MLP neurons of a small language model. Each row is named by its layer, matrix (up: input weights; down: output weights) and neuron, and shows model dimensions 48-143. Each number is 500 + 50 x the weight over its row's rms, rounded and kept within 0 to 999. Numbers have three digits each.
Before each neuron's rows, "fires on" lists the tokens most often at its 100 highest values on Wikipedia text that the model never trained on. A number after a token or word is its count.

fires on: " |" 62, " +" 12, ":" 5
L13.up855:495492439526502416485548480468584447497489492501529575470521457505484441447540510529492474548519428436534458551522426453350476509511496490542478509523524441439548563526554518575502398492630559412464480520582448520570466471509496380476468377472427481511513423578493386512498519426417506506
L13.down855:514434519426547531577491421478445605474547487501409456491457560520488559517498443487547573496459466576482451491506429597549413345478508496517469459420517488500514489518488530505469557449491512506445558409429497543537543575458504489483476566422534444554547368490446488517501511470453430555

fires on: "," 59, " in" 14, " County" 13
L7.up120:460572434401520507543547483455492488477479441432392547413494468518478509480553450531478525483566493489498546530580492592580430486514488338504474561420523466490557504431478556518589532458638500500433638473481390567493501539457495533426482463484484556522504475462424431545488509605450500544
L7.down120:516466554482529408490533480535479478552432524438531524581498491467451521461551420537586478486618503500438470460571484554574520401399412538542513544484529393490522493468494391542452402475550504523447464485510500566486502531534479562579517452569498461440456540531573442493478496533432543561

fires on: " |" 27, "un" 7, "uk" 6, " Pro" 5, " May" 4, "iat" 4
L7.up1082:483585490537482513538465525503522435431555482556449487436459563458571461499477473560569521485451493446454427538500414490494554454510351479495448524522462573537520471505548430557506408455548535428490528471548422507534500395550512510502496526479473572496473421591387543501391477517505484606
L7.down1082:545457514556456588481551519417509603518492489504486508603481538572579479598528496502453522541540509485444523510469571466517467582485483521539536462496508353483518521549407649468510519443549536540482493457437626534543500594499561466565575457569485475551492542486503528516520553391614548468

fires on: " Al" 14, "Al" 12, "l" 11, "al" 7, "mi" 6
L3.up461:516571454527457476427461565504566506473488442502531520432472405535437465488445392556481420399435489488464489509441578458539423387470470524436580455494488522492477552512456511530432532500441502568533483504432539533581524503448482459455433445589456601558428494483521530536394548544495429430
L3.down461:473410482549519566453498473533546494516474544462427535428502420512401607466571510454455543510504383465567587499524442637510409479601545510439488495529462531515559545516602460492556513558477582451496500453544578529515490464441522472465586557542483484474528570439491612535409552419461457476

fires on: " |" 29, " \"" 9, "ris" 8, " (" 5, "–" 5
L3.up1123:515470538481478548561500486509506469517480517525487515523495549530490503574468455536453441543488502554431445503565483549549494521489576494531391451514516537598610461425569492487501537482497539490371471497473423334520562545513446533518449524439531479518476436528544534543496484546540526467
L3.down1123:505464525463512499513553411563505350559541463534548558565512508528554569487449488445518484525517553516477527545485518539575507416474572523495585574553514430459489498507508454455483500620468554379586509471551408482476461607465470522454548469550540405471458571566437488530583504476441563617

fires on: " home" 17, "t" 14, " March" 9, " August" 6, " May" 6
L3.up971:581533407604598487430511561513479542488591541504547536579474547487521497533462516479519532470497518604493506532538492547499504518574453544499522561446524531560454491484593489484489483522553497440521427475574592571463456512406450537543558511519507438528499481438516506572446459531592538547
L3.down971:553493491489588490389506445584558428458579543490618537499465549477437477495557392614496363515511515488500521518499508507572516493536576491392555514509489464456497456510510566464614509386480552593480592391510481502568465532469502564518488471454475465533466476486427389455501482480518508473

fires on: " had" 20, " has" 14, " was" 13, " have" 13
L12.up763:396486457483456547530515454520442467372452523584550564549448347593588534582504478557536469526516539562551529507639500477484436531502516512532539504478421536495455421471516436507541485487514466570418457493502485514450475455509466545532401525467498661518584480589494488455555510504481468443
L12.down763:506466515488501464471483548430450533480486488493468500500534531588473473586539503541533514432564488553621472519587504546477568484470557628375522496557540619489460506444509488487512419451519483475530468436518526501400415560522455458497444522466511547487559485414578497576510526539480484475

fires on: "-" 48, " were" 7, " |" 7, " in" 6, " by" 5
L7.up841:478533437525560481465524430454469450491453504496454549502544505496578503483535586472437540603436471509418519591493450466457419486438512438578473408507472463506508501536496545482494458434529499401422412443503584473468492469433545453545521512502434542474439561403473474489511538409555466481
L7.down841:433461451437486444600467518577555596508519501485445469462470372582505564502484493539494556611584567451503617535416579437528471490409400456466617508455440545488499443477467641530526512491530439554485467565452562481503553474481521453464461508584602462537508474511520459473483545411506541544

fires on: " al" 23, "Al" 16, "in" 10, " Al" 8, " Le" 5
L2.up933:532488534586506477456460503564485455474577458436561505470428496461465399439495486550458488542425544579581498435407526482451490493500537492494553508479513498507508530469501390537506477449532532468572548404482490590545527520464481496504571468569505499448527454456491574525455600460498467431
L2.down933:500431577572488482446571495483512467534540439491513551472477537509559458502515467450536496483518521542475446472506535472600558595486564471562501479410502567584428498428548507519446589498483446424488486406511517519507435519462445496464464425547589469417519472463441481682490489556461507440

fires on: ";" 39, " and" 9, "ism" 5, "nt" 4, "’" 4, " &" 4
L6.up776:564522543450509503527529544497521543448451457506593475538492436511491511496444453575515499504468471540371489451475507476450459540560421532557529544486443454421510477529428528515508557541480544535538428355532545380533482455584489545462545456443552554486548466614499456586497442458559459487
L6.down776:532530464452405444487613535444549519450436505510515460540469412493531490454521448539584461501492512519453457458532428493481526400517340521518495536470438582397464439514495500459484487431470446423393483527560491434500566492489444461497436520647417525470451421557355581586496529471502485500

fires on: " has" 46, " had" 12, " have" 11, ":" 7, "e" 4
L7.up628:508465440503335499484507504525381423434536539536449563527532477589511553496451615508450529472533582573600566514569494516452568527449462491471528456501565503530502443475459501457468525450596446597469654459487593474470601475480429428526428517525532466467488453537622518505503587489456453546
L7.down628:555491598557444476413542506593540515419566467452441481434557444457498498457527513467525460526592467508444524454520488576469518649553499518548477528498498506544565512515466451605397435441586521555545453466559522505431516486610490539484407494458444539449409546507575452464520538523505537539

fires on: " |" 41, " Fl" 6, " Z" 6, "cio" 4, "is" 4
L13.up821:472536460530514485523462436447517510483460529528575575513536481542406509530575464491605425523553482526434492489519512390545570544520579510600544494459484443464491508523498481471522516490551448434469503562464549622429539484474576455508538457478496539523484482494489353486502522462491433498
L13.down821:578474487490606382507502555481471525446606526465562427589460411414501524581511435492478494420468550540557433482524414514543429520480443531519580584538494482480566369455575494440414482463489529497417503458555524509506454449588510418525482510539402479548413399450431548443509513524496465471

fires on: "–" 29, " |" 18, "=" 12, " and" 11, " &" 5
L6.up121:499537515424529507496599445468468604645476542460529597589505552445501447396537429499515562422472495419470461512504529461538467489508448492552573486527392491453461460513457554528432555573497535533584523498561497469533554469490514418465574485498435539503495475522527495593532515474489466471
L6.down121:567566466531464445468510440631470555506460618541554531537460500451508522449488449571518468493492537481538544420532485445589595468468425515552543437458487505458484469491470488461459547495512574495560553463464499533607392477443504459509545486462408511472458469511466494551520534552414448406

fires on: "." 37, " at" 13, " a" 7, " At" 4
L13.up693:477540546501559471453509597596486547526487546558541447523474517495511520547566528561496428418563410472502486558467489477566487520508429467468465505584561582600542521523401673645564568468449477452490525605549378479543482478504516507550497483485477464533519433560513501499464533545506535412
L13.down693:455472463558533518467561524544505447532518471407515459461431492436509432404469418400563545499456492447495475434508504504480398596492438423523461529433402497442532478452512522489463468466436510558519518530451443452483542466532520431579552437476538432479513502530507478476542548428505528561

fires on: " (" 19, "," 19, " where" 11, "=" 7, " °" 6
L6.up18:509463380443453486425511571542513490442443571541466489431553580392415469460603411531539568466476622489487438472463520436456487547565501502413573607448544480512538478542523430458531561512451530545434561430525340641498458529539555513448523529435475475476475539488489509563521514471515489487
L6.down18:535485437493567503515469522558439498349407544466570453589457482477477491466425474524516538502493566512547493487502531513475509545512471431473414513547463516512494473515461425473503481425437464487507522491492422547535512472422536576526492519576550506588434450548509500535566482473554582433

fires on: "-" 17, "it" 13, "il" 11, "on" 11, "is" 5
L3.up855:477509476620530537512512484484484430358432506455464484454517488541462448515408479480530516500482356481457486528523477475456373404478509582447377544495446507522592479446493577520488458528532487512528477443495601505406453476475585375432431503553584440532514541466496504494492511561525481573
L3.down855:470493523510438452395486572555486573485498562523572511508461605448506481486528537472520524472433442443477496526501458534475471472429494453440572461517445483496507525479492459414570492444466559475501457467398554474456471512476502565456520482423492587559446458486562533488493456494480452476

fires on: " a" 19, "," 17, " from" 9, " by" 8, " and" 7
L6.up720:456512522454508645404595486426597508516504506534519525480453535518351453498545495585484478518456519481523412408456361526439548502457475389500466530517546499535493425488528402458461500419490461584545434516519427435521484476563413462565473514572490510498480540467544522462523574424575480487
L6.down720:493483565416517417423505544480486443488463450530474529519571458496534545566549436540533525477488447488492514517494539485496454517444469549481447411487472547540450451556448409540525468547477442515521418424508416475525452473417477468515452515479493509488530507435585528487471473495507472540

fires on: ":" 15, " station" 9, "er" 9, "le" 9, "in" 8
L2.up561:529438467438514517459533540448517492486436540379541586535474536486501456393531587486438492466462583541401473470478474542481460623469475491469410530487475551457550495496488520528441436483522516430466459451560479461471459425507480391601452575579458547528455497481450456442456582503413493548
L2.down561:554463572569481487541540455575399562493442548455413519505530518521527522498510463614530524494443373515437453522418494488547518403570421540515514529513556449504443528451521553567459485482492504581512622493500554464465538445441449512526484551549527537462435388487497571591516502490488466595

fires on: "," 69
L6.up540:523467519432513501492558531507499464523455566491429583391413499508482484524547461460610409556469553472426525542550454532546433450461564461503485539531494474347570529405411503564647566436444492548401520427485493522622473560549509477384504472432494623449440599476411573568438554561564507531
L6.down540:414550555596554443482382457572534464585499514405480557478534499511494527558398558463491502528485575553451492578509577482540578481472574463549518616555525378458597512491394474463547476482518586490461509575540408531471500452478545622381538462485487528448522509491448502549478461496513579502

fires on: "," 73, " July" 7, " August" 5, " June" 5, " May" 4
L3.up1213:543506408489421470436557506553507463472564575454479576485491489510484476456453503504483528452536651524491554527522452519469576463550544473424495550454481452508519495479488453419488489490504481516612533448502541426479498492489537474519550457381459471469518498535413483453447394462501431561
L3.down1213:540492388488514500476481476561484515526600517449420629469436469501504493499382577520550497519541562408428532470516539469552532477502564473419563452491460467506423519454491482452534501469492527594571491477509521486503501542585544448459501494434492459486477500502410420377401488536536442531

fires on: " |" 41, " number" 9, "V" 5
L12.up62:551437495523432545565541519600483464485569462450528522583487529472454475447452551510559427501519398662490549550561407466573478523499395484486446488465514470528405386515508506521490486510571460453535514443583456643522460527574514589523483441549506385363459544386455430534524509376541553545
L12.down62:497522475529527499546462491508447633514511510571536548467471585520560493481487512480545515463466502527549498481441421443568489425474496397433426466482515446489578539453480458478464472541535473537468523549503647441385571537446449480464496470548524502523512469460547528436424432502465478496

fires on: "," 40, " can" 9, " =" 7, "=" 6, " –" 4
L12.up995:578360517544517614502475559553487485503413561547570568413589509506419505465547486566509413589487504481544507424607535479533462468545558394445513523510500435439460438502516540503520522469556527525487544532451445583493441506470484581517515430462476476505587528619485535534449496526521447434
L12.down995:493595541460466430559466580557416403517534496553469452437435444423518372517540490561456573496498502565442551525461404522594537396452427425510473492491535465488520534456531493481480513523499542517552474578598461462482453437528638473602453505490538418518532545560578563440520499512442499518

fires on: "|" 40, " |" 27, " age" 7, " from" 6
L2.up748:518467564503522497472549503577534438476420457468450493550491447531472598497475505543514538526558445513515472554420453485538431463542535471500414510538570470421549460512489480535487527526646520496492500518514484523578593522440417526553465449553461569533517475626497504556479522542442507571
L2.down748:562562485521422636447548496526460517525469445499418426545532484489520494415420517430473540511434503503435479483565410511534583531494525596506515424499565478532529462498461574489508519456425461627438544541518527503495466470449469544428548452427464522515475483554431560474466523530623498522

fires on: " |" 52, "-" 13, "|" 5, "," 5
L13.up245:481545400469467486453564514523523553473493467456490430459387460472432361515557585543504504427516504534546478499533498537489562477435474527509442532507527497512463459455503557548457477591430508505392527562530521559437560586574466515538452467556506468493581543528465431558562531446499523487
L13.down245:448530492511527541534494404536475439554410517456505531467463523545496484444511475452435431499498385493426480555442488525541528419461504508419464525552529501552515448471519565522439492466477422515525520484496532410372460415472505460562525559512493446446561482564443499482518532429498533469

fires on: " |" 35, "\\" 8, "G" 6, " mi" 5
L13.up514:471548509555510558455461521498485488489461525505422552527493530505517547424497574532495454559528448589573495557513486495527546387403553503398427499542516499510389519498436521489555452569418409425513480531526569479501438448517565470456476499538552398414448535558387520450481477467568367590
L13.down514:432558474464571438430506446438454452477409435541511519527570519551540528505491456561566503460557454523473496474464489479441440445499490452596472532451531523436611531486544478459521451438479507548606604501507531485534582571515503542526426424553455534499442510488560509536512518532507485524

fires on: " a" 35, " 1" 13, " 3" 8, " Vi" 6
L12.up187:441388557558547617480434525527460485563513539485495599547484473474434446377422569522462591536533615504494598469471486516508408479500509484437474517474517447434547451538518488463486474542598453509564564456409465507566497503527463544482469423568506566517497619475458595485580448541461532565
L12.down187:508494502496532453535534505449541457403421518473436445536473522526488516395421577491451478408515468492512464452484452534443196450509581487456468537440463511577466492499558567521456533443397496500496453429541532476510535498411481531479454558483476485507470455545457476525417454524503518430

fires on: "," 48, "." 6, "-" 4, "con" 4, "us" 4, " and" 4
L6.up731:380505464505433435428518537476631510507466434549488528417500427591410485446551535524521442529510529583494501560415586463517516459438628491511641559511534441427605496407498555522525529433552419491476475554497495612542457526551579457514528451532416600480539561517531539536553527592560455536
L6.down731:539521636563535535506447568480379440486404504540502505461533538511513543533470526532437393476499450543465528475545485407480599495473435492463472548432542488495581486513369427386486519492505535410479522423440544484508499479503527494512504509492455498508472440444436464421528461456480536431